{
  "n_kv_head": 3,
  "vocab_size": 28187,
  "norm_place": "pre",
  "positions": "learned",
  "qk_norm": true,
  "optimizer": "muon_hyperball",
  "beta1": 0.95,
  "weight_decay": 0.0,
  "lr_head": 0.00357,
  "decay_fraction": 1.0,
  "steps": 6943
}
MLP neurons of a small language model. Each row is named by its layer, matrix (down: output weights) and neuron, and shows model dimensions 176-271. Each number is 500 + 50 x the weight over its row's rms, rounded and kept within 0 to 999. Numbers have three digits each.
After each neuron's rows, "fires before" lists the tokens most often just after its 100 highest values on Wikipedia text that the model never trained on. A number after a token or word is its count.

L6.down1357:499510507582491454500537528537559501554502499532501504567555429529527496438534514476464450441552519482474475489440603514471420506474485560463517464423498506551451537469498484502480410497509530589515600560494541516509499411427533551467554567437369466526454482511547536517506527534519445471
fires before: " |" 36, " " 12, " 1" 10, " place," 8, "\n" 5

L18.down1447:482582471492418534440461512559531537558495456489502601532517412631502485494520494488615526467455512524457559458574524506441500465536451453431552436478488535551487506470527552444589489437493500528474518556462436460529507561481551435441453386476601623485514584483536458484474503567449464555
fires before: " |" 52

L18.down970:460502444443561507537524456503476450505409532539533511484577454516571522489498577483445553537487484471586517524469449450496422563546584492574371532463577455580485403504526609488474550444498430559470454509513518528476573471515539516475442541532515476528460574493509455443546542511389398558
fires before: "-" 33, "\n" 29, " -" 10

L18.down1091:543554544473573474562465473449411488526488556462560462459529455509560394453442480499500492521467455577556427502537598467549541423561543462568408578510539534536422387460568507517518547497482444499566504475525491467454543515494482532430500550469549464413492507572473469429436564426551528522
fires before: "\n" 100

L13.down682:521533509613566482503493556406409401451438508496444474459500559548502490538502453451485508425528466404422496524531440480509517541557519499478506432485520536600556497590483586463571426460505469519467429520566483512447500389520471527454488438542433543500437440485500555471461468549544473539
fires before: "\n" 65, " as" 11, "|" 9, "|---|---|---|" 7

L13.down1381:483495508480573432455485494515535500493609594509453592479459490613537534517480552458535447532424588409532581544531546495537593478552411494507563430509471538449536509460490562612494417494452508505570470471552552515371556422495488589502522560517507486515520472467517513456533497489552528510
fires before: "\n" 49, "-" 6

L18.down1463:503384494453459502495476568437460523482591508569530465531471446458459530428537582510501574424484467594474531593524474486532480610497564419446422518601508546532529505445557463547547410561464557455461453491512439590561461463539461576554553510489482467500456405526505456494521592446622533401
fires before: "|" 31, "\n" 23, "-" 7, " |" 4

L6.down621:551541534480490517502547490510532463397454483541506496524549474517487446544482572599442396454527518501510454504568548502611469536441490446535517443541482539488418519494471530540494484496473455512518429459480544445527461449550500451501465520495537519504485500379585455490496554525656458488
fires before: " |" 81

L6.down1071:542551508505446515511453483508407471366444539557441498572515445482432524570400439444437542502522514457532480492467422412432522554529549503491507521499504485531443510552467496440455632538450481546490446573644504407467520383531444531547502604432538504483456508488558613458484545506489401420
fires before: " of" 28, " to" 10, " in" 8, " with" 7, " for" 5

L6.down313:559545509358508501508579567563518526430525564557501596500427501497544518491455578502562499475428562522500466543525526501506470475488406536447566468525450509517438521469531520417546437496586553495543492668465413515519498574535553421479462445479485479438483521525581510502528563565524551523
fires before: "\n" 89

L6.down411:530524554520480558516595524490460523535404494384516565541495462593482496513618511489479465429483493498506440535477493551494538462406509510463437583573548515527459585499598523517490489549475453475469470455467523481449530496592590454517470555561456505549552509470547591474460478535559486521
fires before: " |" 52, " L" 7, " GF" 5, " GA" 5, " GD" 5

L20.down657:480448406517473548503566559505547519408486515526409513528545507515446635494500434415508489501506546549493404478511411550488520586512514526478569461415485643516444529559489452512474555594508536416513542544482460504516499508493503389444497539579412453538532527348497421427436537526429443575
fires before: " by" 19, " in" 18, "\n" 8, " is" 6, " was" 6, " on" 5

L6.down423:471531506563506516517430549534482516474521618477500454495508503510428474466443517517449483450533522468483531622569481440482535575453462653437449522466534467493502517513529500581417463485566513463623498498460591480573512538618490431523452538492452500527475574512555518488512539420562420497
fires before: " |" 77, " January" 4

L6.down221:463536481447487538445526506521555591571514431516471470502473516436467547469494490524522488540478454505446524462505544557583513471490378426484535424471553602474435397562517561491512542542503483362509543532510454443514461511513494478588454467438525584447462525517456568440445504486512394413
fires before: "\n" 55, " " 18, " |" 5

L18.down1099:556497472553572429445489618541490413542453432508407522590509498500432498485478459519543532437502543544480450622586444466515526456421489488536405522421455542549459447478493479597587445434607446461432427537465517486533479428514482572589580484456398517510512401553478516589472646611505554482
fires before: " |" 48, "\n" 14, " (" 7, "agn" 6, " (−" 4

L18.down589:477530535452515476442385512451521524470472427463510544460448427558619507565513527558508535550468457445438523515474593531554553478517553580494466489531408459514516524484525536393452476500498447587527510444554400495464525461465511490388490482538525429610581520486506476568491500632428587518
fires before: " and" 20, "." 14, "," 11, ";" 6, " of" 4, " in" 4

L20.down996:457583492391463482460514497546493508534454567558591489504559477475383531479571437534525603500555489510528534450501517520551401516593497468541496578471469497500377372522475523490478497543566414595489528469462500550569545420587462549456584453474466514525565496457542518410571436490536407480
fires before: "8" 13, "6" 12, "9" 10, "5" 10, "3" 9

L20.down1001:523396474478480509456442527392528435526480552563437588523509425576511605492495510478542509561549493564499521399502551519413459550535509515488469462482497502506533550615525548455564514590531456453562551447557474481444489529445419549492587527490494560482531605508432493442500365517610460466
fires before: " at" 18, " on" 14, " in" 11, " to" 10

L6.down736:515553546432485422537477500477553416529461503655498471530482518483463527538549453545420510530434568626560522468486473420547483555379443486481514407545473555503496451521511547488488489467409497504517505454464460473450524415483482540445522530450536558430506572567499528524512529535567473511
fires before: "\n" 44, " |" 12, " The" 7

L6.down70:516588517455459448506440433574523487492495484437491505550507494569517518538450574567484502529470517454459518545518516473508424523503478527537475502480505485478443496597453437447481465494488588559546539547429541463514423530478468465512576499473427483544424556486524518512490575502492469450
fires before: " |" 48, " place," 6

L20.down139:566493511531574510554446516496519524422569500491444487510597459493514447408517547550497551530490498500512503517509527494560461570501505503553466519581503443567514441375579368547567466452478528429599623508411470467508426588483401491529488468502536574579531537511460523510499454541522491590
fires before: "\n" 33, "|" 17, " are" 5, "-" 5, " as" 4

L20.down1500:465570472410603444509505449449480400511495490475498439438523441487460487475488478446496492478468462467466472518461479552611541469494537589474423437566412448547500475493548492448480548540516430511532586534456582501570484438567501553518596484377454445571471454477467542522502448515487489489
fires before: " of" 17, " and" 16, " in" 9, " to" 6, " from" 6, " by" 6

L18.down914:504578538494541402359452474448528383413522481473520546442360540516494434528478476468495512470514564536534484477552580456472479501464503614455511416396489438549492533458506516443565535502461516528500555442586457499468406481550485635580482491462506504524515569560545514485540477426461536498
fires before: " of" 21, " the" 15, " a" 11, " from" 4

L13.down345:494508512495529535477552526481582514520387530456549531512523495414470489463536485487534534574487488497542561475422474487458425477513457515525482490420539582411461492483420554510426433452501587548577528463465494522442586484475563448534507599467479486535540499593504486462615506550464469497
fires before: "\n" 46, "|" 11

L6.down570:490423557497472496411489514551477592456509397527547553481542519477495541503541517401425456428558585554564535557558435547443461470471510508556522456491500483533545494438529484507529421476391526446529427544526473420530528420594527552418558459460560568555408562498505532449505440489514444499
fires before: "\n" 37, "-" 25, "|" 17

L6.down6:528455586520488498448520532487550433449500514592485474415524466441514471505488582386495457459502597434540577475469556529491531568479576588447521468433536505459555491504547460445584469468436510467533407490556450468551525473546450553485533480512604554499472581505619459478502410427555472525
fires before: "|" 69, "\n" 12, "-" 12

L6.down735:444492642492471529488439505489528476460529580470497525487455540530557513483502425484497435457481570491500505493442473462451578484488459531441467523542467562457522543553505454543463553510540483475486496561580408517547553545520521473610533560527552604552563493519382699408499564524582526500
fires before: " to" 61, " the" 5

L6.down104:519519528509551561512560557559517448524426473494542475481478493452511526468474532476519478609449435489426570433486531472499517457524495468417632402524430605522398453525558540470615466571522430544562393551585524590464534573533492438584431467540490573410547488538507558427455513525526508467
fires before: "\n" 49, " " 21

L18.down905:537510483546494436470481410477533539495569485456519467417439551533399436453520483578442501577502465465401431515503585545498453481507469552476462498603517508426510522500586519537526580549531558527536448410469442507460534480477480517459448482526480531457506476581536438548449515489526521540
fires before: "|" 51, "\n" 27

L18.down209:406432421459457441557513508537546493491467486506475514542562533389453480472536506498557484494552442502417547501421571521511497455531459502551485548468439453492454492520540487530489526513536576463557502451565417474464472614424597566557493489539367453525463581558462544491539564497531540502
fires before: " to" 26, " in" 16, ")," 11, " of" 7, " is" 6, " (age" 4

L6.down1276:426508507525492566467526520566570634528467432455423517543550485401454521551564407455490494508436493455579409482474647446509518512440513405585470545405565464554484509573583525514448555472493522535552518370577523514489513411597504523492536501468520423534462481584539418424476470498462521483
fires before: " |" 47, "\n" 7, " Photo" 4, " C" 4

L6.down106:496511477549539475498426582584534481480416429603517534491448516480445467549477500474560434432460458448507495485463456522488425530507493405542419413547570501495489375443526577463579483537485532541477490562557483486559577461552442540474471555452495509445482505517445567531537514446519611548
fires before: " |" 59, "\n" 13, " Seats" 4

L13.down786:505531462550501534404573446447519388562537509546450566634468477590465559586417484541492592524439479550600458518484530498433490443579483525430404465485489432561600480421451492546590536403511548446525469466490408511458523372529520598483454504512476598451462461495435457471419521439591497527
fires before: "\n" 59, "===" 5

L20.down99:500505443468482454548532471501457577536523421462479484510462524517513521492561457463479513401523477486432479393525505564487496529540491451461583461542495498490451504420484520509558564522537565431452498550447463511479524507477513532434544495553440488483528478528488466528560505469542551558
fires before: " of" 46, " the" 8, " by" 5

L6.down1305:516441499427480472406541553425502470469449473512550482557438529554427519577518574517507495565512534514376569523391542373468518452504456493471497409456555495545507505556499433478511519490564424560512516506559458513554494549543495389529646541493508471445452493553411577573589505456499558576
fires before: "-" 29, "|" 14, " Party" 11, "\n" 11

L20.down525:536512508437492425507501416440572528507547551484421475541442480457430500525469554533483530537547529531553533476508470487487521537484448552509494553511451520499482471476482589578457414559510520520489540395406508515545444447476415458540520488458459496537507525526480574583533462425422489489
fires before: " in" 20, " and" 12, " of" 10, " at" 7, " by" 6, " on" 6

L18.down642:575477410481519543429565527490481515470485410392561570551489494471481510571492466528575411536528501498475610490540484410479542459591440469543541421485510555397477516496501437473417427454476428479491457428512589408480574545481518502500472524426570557485462529601501500495478480572517426618
fires before: " to" 60, " with" 8, " the" 5, " of" 4

L20.down405:582520418518481489470386473465505445539504568477544454503514437451593413440538607472557521458516587644551511468517552537488506487533523466540454482569483414476470398580500463421501503557459403542513499446558499427571417480593475649535455548477402514484573514504490524454481516440532409559
fires before: " of" 47, " and" 8, "\n" 8, " for" 4, "." 4, " to" 4

L18.down967:528514463501541591449528496516445346552456464478572536593434566522487532596475560491585528461507475481494535530554521476431457482428512406628499488453481471467557495393458408449494440519494459549438499501479465443474519515454460436562505503534469610390550438491562481542515547498534511540
fires before: " to" 67

L6.down24:481513508515585595486580536463547534533475463504581541553538460372510518462503479633434435511495444442458563488509535525539486474454480385412534529456517538508533500491548547523497507600493487618523478486548535555505422459510561538557568470530480493503462501512554399450592479571590448429
fires before: "\n" 38, " " 21, " |" 4

L6.down1161:517478553480569490492429544500478452540475464503460500454532522516530499513450476442519485478461445539519423627417517557560499505478425516502400597518514536604527488479470560495504468561563531607433420460526366524542512513520560504528500450537486423486536553468503455532480527498514552535
fires before: " " 31, "\n" 24, " |" 7

L6.down1271:493521551469555468453540475638540594538465570502526521505564442599503580410496512527521536466547471591430538527545466361471519528491565516449515458499467468550477519465469566478593476555511484569530530467540457551397461501504555469512500538521413536565504483556521547519522431546462541396
fires before: "\n" 30, " " 12, " 0;" 8, " 1" 5

L18.down906:538506481572541495487490526474444423376424422477502511566497570515420497414465453460556458566571471455468492447490516578432545525489488358517478562562522528476471559515543490493486504523483555489490514482529553428478505523626477495429490534403448542552567568566499603514530495520533479548
fires before: " |" 43, " 1500" 5, " 800" 5, " 7:" 4, "\n" 4

L20.down471:550461500430477511524480415494458520505462559532436541542529537470480420496468535512480496443501540432563423566407438461549476565544467575539540520478451509471479527488532465499549592477468573535544519417557500622484557524518454518530475600503407543486489528569518508528603516395518536571
fires before: " of" 21, " in" 20, " from" 10, " with" 5, " |" 4

L20.down1288:551542492507483563503482477556548513617467527497511537505447507452576526538492478496474500434475399524501614481515452615486474510562445484524472517476529544475514576528538547497528430409505521538486509513447573532466531470456454506472388433437567484543509544529484544477420418498515489614
fires before: " |" 43, " in" 8

L13.down1430:468513516453605486478542594478504507589627536506522488542530532543396480394502547483493408565446508483446446558422457487495496500572489464541442499491519514587415536556573542527463557461553497377425443502470481495514457535551485507414463590447480547484469542592464556546418610443610528597
fires before: "\n" 74, "-" 4

L18.down1059:642509397521552534512618418514547484613493504458522518484502541537478514543488536532544502529460491418432627570473492548440520554460475395591559457550510477445525499399428424465510445453486477549494528485421504456447532575439451431595558481546537504371503499480499499543497424512474465580
fires before: " to" 52, " and" 4

L18.down673:591499508472564444415475465541421485545533480500499580488528494561498499477436471546471645566494524558464567493462491408594513560477504529484537482515579532522544536466464488459542534489433416447584526538520522493436549425549434585463554571500563452501502460512474423505525493526595500559
fires before: " =" 31, "==" 18, " ==" 6

L6.down1352:469493543569551539412547460508446452483509527509490430519437539554554565480537503504461505495596398491518507667462585483616506494485493640469531539501517520535498446464451554521514488585487408424465474546566477601497526480625475524553472451470535528477509532530553498453439524467479574469
fires before: " |" 65

L20.down233:485536521463528538509478489546529486437442494477470502550504510585456343498481463592553445543536573576527442423536492603453543448470476390473525501501492449489459448469433560472515560426488570574421510515570460468569423472569413536515472493522539510575445493474657497440533476404477415551
fires before: " 1" 28, " 0" 20, " 2" 17, " 3" 11

L6.down1205:537469620440449507614492529517448491582478584487502513478583562592554425507458432509481519426415480572435514463434512516393429458436502474407557454565439527468451457444472646560510460585527430467475543472400542460446475504483525464459516512476452551420513476470475474501492480462450500523
fires before: " of" 37, " in" 10, " the" 6, "." 5, " to" 4

L6.down620:499556447527560503511555462542480428526566463504494464627487503511460538480438483515594477454516505573506602431352497414584542518538489505478518466574560503470487476538441505502430475400480574479593436422516501461483460506454526610580613497555486465476574500487527500585631517405408552527
fires before: "|" 35, "-" 24, "\n" 9, " |" 4

L18.down1031:571522540455442516557462408533540491504458501483477629487519527484476475449509506568562489462493493438454584437444506481448487565534487495497524559512549523527566518416478563378474453517515381471510495443490499459533555556441618590504445404496539477454596467452508425465513459517516489484
fires before: " of" 26, " with" 19, " the" 6, " to" 5

L6.down207:552544467423483436478566416584407614499546519550527462459503427570459584443479460490457527572523479524481548517613583430495547571512487638497493414501535418537490382544513428514551515546496480575580519503511477553510487478535424454556386506560556467502471441525479503494511539516448498551
fires before: " of" 57, " in" 6

L6.down156:577422514502433523484615509465572421533505478543460496494459464536393528494490527493442455542506460502493544553506527451386473549476405543487518414487576476416546391520589576513571474529528416525533452428434455417483494507480494459513498575554584551454462565493516521392556558475595545485
fires before: "\n" 44, "-" 8, " |" 7, "|" 5

L18.down226:528565541481538613559521519479479494611519540543564530557546431437416489535526487519445467531462571531435572468527476438613456478566551441472491566533449549601430393423564380464576513555459492494513509510443443507502518478514546529486497368474532478482404561596559481526524541558438449531
fires before: "8" 12, "7" 11, "6" 11, "3" 10, "9" 10, "4" 9

L18.down775:468450491540412531460532438596491510539509544551518481435559398500479492478461448468440455448580472484498447548504486566464547516492500506536501491577486471543533359523487531537510432574550442504448594515449459421514453577521419340436479504514463457478478505489445470568537440495527528488
fires before: " of" 88, " and" 4

L6.down502:433509502440470500504478474494544500466516414476466530517584558462458435567499573480436472568457484500484500434582527568457528569515477521452536441447575597432451495556435485601445567531587488456605428510452578486539342521519513488553537464455576634482424511492499451405432459576494434487
fires before: "\n" 45, " " 12, " |" 6

L6.down1421:371467558473523534519497538497466459536538486413451425377517499478500475488447458458476490488568504450616538535461579472511482379534460482395510432476450501455581509459520425504540491412448484466502484440502438538445457502515405455519518526468513503504554532531426563437560552499569549468
fires before: " the" 16, " to" 16, " that" 5, " a" 5, " them" 4, " him" 4

L6.down995:460453480461559496483425569487462325520453450455415548486566511467447407534489440545409490408554504476507485690473510496483462450516487551501504560510528517423570439586543437531506528483576503499543435517553552428583448488491484520454517460435444527493435549543615484471541514490485470503
fires before: " |" 44, " born" 12, " appointed" 6, " also" 4

L6.down1065:473503478456429426492385526496509529527486576437502503484455543603520456497440468433510462550527510515490506499481488350458439540498543584493505485517544467501515493558477449533447479519490533547547511560518556546578434517559570424511504503469463548567514562533541513475501453420538505566
fires before: " |" 82

L13.down307:462506561409489545594540424486542521520460552515588483432499500498466538415465374517540446561533539474490568524530468483527556573476550415469451511476556535516479508544505556498426528443516600597507515547504575472569470525521459559503541484470462525546461613583462504511449586447544471546
fires before: " " 25, " 1" 10, " %" 10, " 0" 9, " |" 9

L6.down874:469457483442437547520495495445505390446555493526427422520535492518441545483564617513510458499519486473521492521525393409539535481523443561470459472474512490543447487490403455560544443554522484403553509558402627508418508462387549465477542553559461444581508613459513502487571570491519430393
fires before: " |" 44, " of" 8

L13.down665:529541501511490543514532504513487474598525533483469519417487522464515493538594375574489498480422437506516553578531528468526519424460402558503530426505547590477506547443487433555455480495483447499526493518458510411511484507570505449566496524548463459404438557473488473417442507582453475554
fires before: " to" 39, " and" 7, "\n" 4, "." 4

L6.down1375:508501461514496584507526485491576501559545503454541498531547394492465378451587461446388559469521430478505530510456504554511497508493603397451541451462471545502528549587523533532590511501580481542552499528555426569550629500458419520488438438495501506506470536561489479390580442457462491480
fires before: "\n" 38, "|" 15, " " 9, " 0" 8, " |" 4

L6.down248:480557461604502432482464561424547600444514526559577502514553518462441495545568601522452511461398549486494520507579537550491451457502585618446477549508482513450598471563517498552341497428476478488531522483470503526531439510571481498460427538449483476586499495448475450552486550517467481524
fires before: " |" 74, " Dec" 5

L6.down1512:397500491565470507542544483422409517510472428560497423510497493538539484489451593478475517491558471411506586481460471509445407485480557497599499491430510521416440537538582560506577557508500430570430435540527491441539502521620465432500477478546476479559493549526482527454458553535527443522
fires before: "\n" 33, " |" 23, " " 16, "|" 8

L20.down1096:523504576481506486393509438465535524502556418447519453485540432492479515480486475448514567378488578515538489461507535485548468502537542475549476467454376503499456319524541551525548428504475421514442498509530524551466523491535495408495649493557553540519485521376448539563547481504571517488
fires before: " in" 12, "." 12, ";" 11, "\n" 11, " of" 10, " on" 6

L13.down1113:511517532512492497548512452464557459551493520517544537449517532476474474485528522594542463477475462496416469446615442585457475552620498491521531441557473495489543599580576597450590519520504448493539528461524490542537560515504491471528456498489502538480545543521477481548447527464509506501
fires before: "|" 73

L6.down458:419554536533551441501505536485542421573527511505537498538470410540470498524501540425540425489478550503550397495426532471483517522448518379386470531572485549509548454527539585537537540535554493515533535570477490589443481484562408535473538542503533494560594397567406429503596513463483562555
fires before: " in" 26, " on" 14, " by" 9, " at" 8, " for" 5, " to" 4

L6.down662:499497462428517536496562454516604418494530549498452532553447482500475458492501432569393411565536522489508465505498460481526500510571487521429540517471481531480443513584436461478471503572402504506579509652535477552416546406518542487478511472505474449456548551520491375485444487563492503507
fires before: " of" 55

L18.down915:568557539508490427669561502482448462532526509422543502539597531517443446520496523484437502439548479420482496439488556456536475489502503499403536394569593614517527437504449414528591555491481530389529484592387460417440518447544537559536521476495577598525515477580571521429490457496574511500
fires before: "|" 45, "-" 32, "\n" 20

L6.down322:450527534461593593518486499525491450574567491468503444522585491543439420548576474472500437481496468532566563485454466499499540487477574530529445418488511566480470375555562516488543598508486457507563476470478542602515578535466481538537429474427461522388480557553507480478435617495521508520
fires before: "\n" 40, "-" 18, "|" 13, "=" 7

L20.down1219:438438494434539627524473488445540415534437477481491458460556452500443516510441509573546442546435487471509468503485502519530440567461498528451420544492555479603467521505427515499506446482512503443501489518485489502460510450598544452526603491432392429439452476449546550451550541533588451468
fires before: " |" 53

L20.down680:412546468445426548592461369434484526423465426553497441542574461517547447513519620493315461442505498563548498489498479473515474526551514527396470464454565510578522386529460500520507524512529515514592507550546504517401587455495466397573506523514574505536580476499501510480479551413480423637
fires before: "-" 44, "\n" 43

L20.down752:436423493444575505460452441538464488445519507513505519498430568589435465389576491622483593505566530475478526446494531480473426484571590507585520536533507417476499409392517467538550619389436457490551408444479521491547465473576482450589429570475615454473514441519465450525443589595501490537
fires before: " of" 41, " to" 7, " in" 5, " from" 5

L6.down510:406460532571489498496498541566506484494495565460489543460474486588562541488574542511557591545493503482503472573462594502435449514551466482394478409605507474528489508523539504493603571427513433472510597592520524583456469511446583535533467531443412518527558496489448588490378463487455420483
fires before: " |" 44, " %" 10, "\n" 6, " " 5

L20.down5:635485487425574560583524507423505543462513481409569553515544466503472554509514491520398317540587451466618485476491494535558501493427526482524512575495514538490481251490511491531506486481419526607552519508503489523552533481499537408465577621504493602564462618530486483495447491471567445495
fires before: "-" 45, "|" 14, "\n" 13

L18.down1035:452523387418399484549621428498438612474545500521462481513538487507518523484530531493536530450492479458496509466528571460480516468507536522478518435361474484506509507536470440480466431555489558530399507461516505439429488448474450551576502497515530450597431582519557548460575570457500526501
fires before: " of" 12, " to" 12, " with" 10, " in" 9, " for" 7

L6.down927:491537534456595496440514567505526435471615562550497486422517624451550568433480464458503544550503529461507479452557516407580488626419483462514453505464479537533450510482442564536560478440420538486559521456493434527439574409453364583499452515480410493524508445475491550503483532559446443483
fires before: "|" 76, " |" 7, "\n" 5

L6.down338:506497524484539473516450488517508424511513505454561519546507553534542499518537502462473560556509481463517587501530567470551506466510480519414574495538500540509401528479565563461508598550410597577559589602429500456529540490475495446487534407566517495498515501457559562524466470564522559470
fires before: "\n" 50, " is" 5

L18.down1026:494519600540527525493620451512596470518524535485490446419375410567507474542553520468512408496528482471541508532623545529498539558552480494494502577545552538451553369485528478465504504482512464487553425401486477499500486499427466408531455375532474576471517536394453535585455518492572512382
fires before: "|" 69, "\n" 11

L18.down1226:558521533485547571487496555459459393499504483373425535407581525566477537508599493564589618519519522514500537516457501376439550537506505548507558556584494479541534470471465465531469474442510488568489504514484531480523541517426460506541512487449588501510496526480501523506563526524514452594
fires before: "==" 39, " ==" 18

L20.down1352:518492480516438511610436482480447552536457550470446534454529608484447542504519530509467533565452571532492569418588531502493459525565503470536482403518479410537453403500476481493502502569570524433482436528518443487551501640540532550536469494552507564524495513561439463456481564417455557569
fires before: " of" 20, " to" 13, " by" 12, " for" 9, " |" 9, "\n" 5

L6.down188:508547554507557415442481588534512471497641429563449482538426484508479526526490495463490464388467530551498495547515516486528603523638488544470531512426471436516588447442498490514432544455457426405570431552507475497531534451489568590596453464400520514402510486523482477557479528453457520482
fires before: "\n" 73, " " 9, " January" 4

L6.down484:549501470464516522552541490476477430611535536494468610546458528494516436511539463567483432520499395577436457554562448486503481508436417460503472516539446531501497451616486541480466516464546513415394465527461513536436505554437553488484509572527533458478497472429486545542494529415519523483
fires before: "\n" 26, "|" 21, " |" 12, "-" 11

L6.down584:502471455512543487426540499543503500521526454449528491497454501467493595488458485425419614462494487495522490489477528616395479550544507461531476566518505438479477479501560553563466548586421456484484535611581536565462363476505599522469520545531418457519461509555343543469486523525481455539
fires before: "\n" 45, "-" 37, " |" 4

L20.down1272:453535504503503494576458557532566453506588533546521538497528480469478411575580489530468484488432574605516477450501481460482508462456524377599503577550420517562476447470544481506554475465367492486444574598521573456539417608429491460449413443522510405546472513498456447479487508564483492489
fires before: "|" 50, " |" 5, "z" 5

L6.down1235:548479493534583448509507546502512423484546576596464499574494484419597507545553532503523411440503555457488515516539461530452521563526500464561543461490669475561435430584481506530493523588492456434475484531508397463546528406540465565553421504513543498585549401533499548532457591464519553517
fires before: "\n" 40, " as" 7, " for" 6

L18.down1371:452458452432480388515492338456489423486482427503439504530510503500508439467438498500499425532456498519587500532421427445537441539506516573538489464486585484385520483466521464582514495496478491455558566466482490514496444528608435548502440498570516536507535525504536448575434498510515577566
fires before: " to" 19, " in" 12, " for" 10, " with" 8, " of" 7, " on" 4

L6.down928:517447566492466473460393452555511554556426618505556511467462545562539443527507479500439538492579437534534611595529533512567540506602500520582618488608523493401525484519417518501559508433438608495480500497542485539487561519453510476473553479534490513479512472547460553427485491474474485593
fires before: " of" 30, " on" 8, " in" 7, " for" 6, " to" 5

L20.down678:655438502477561514505443492537456488436434504580479586485506519523498518601433438596469450600500521518441588499498516428466454478582500518544567465570521487457448546524523417485505527507499390514503570383447460421599526419549517419484564525532526519411486533469554454558479533503486498609
fires before: " to" 54, " ==" 16, " =" 8, " ===" 4

L6.down311:534402536446513549483396561469518492483451584556534541556516523508484494527455547449507444534521449450596473569498491575528462574446524546504511434514504512487428501579500551600530524476501532442486474498413513411565457541494490521500532390476459474479569541516466547441461429517477453478
fires before: " |" 68, "/" 4

L18.down25:433534478526496407536505492503516560538471555521502552424525529500419558543471565555454479508472469509489484596482532508469482506564439526495487507549495550531500343533437448520495549536532472416504433502548448518552547569482446500469459493437507475408444547446475453566493514549571536438
fires before: " |" 37, "\n" 35, ";" 8

L6.down162:480551510473501476516534500449495388406524528468504509476448443461485560429490612426541497483475494545599468556531422451510424558492521524523518516498457482449453414496376516483507493486469491389497476423462494494533453485445618551492521544527498504395422542538456495491519558529517575561
fires before: " |" 55

L13.down1115:503507456551521520610547440504501465486458542437482462408586554523484529517465516497515451528626348396583593562542525506444495456415431523468580545514552636592571431528490533526460478509486588584509592562502532538536545504520445539538467495532445466455571538564574448534501462515521457525
fires before: "\n" 27, "-" 12, "The" 9, "|" 6

L6.down1074:561444561479562510494571522538603528459614552596522497529505482502445588546417474431489533494488475544520477533467452485441559525442517497420539460500479463548457590588520552524467489441493496529579576550533422535413425552556582433436540532561437421482520516525440601599549580478578607507
fires before: "|" 25, " " 14, " |" 9, "|---|---|---|---|---|---|" 8, "|---|---|---|---|---|" 5, "|---|---|---|---|" 5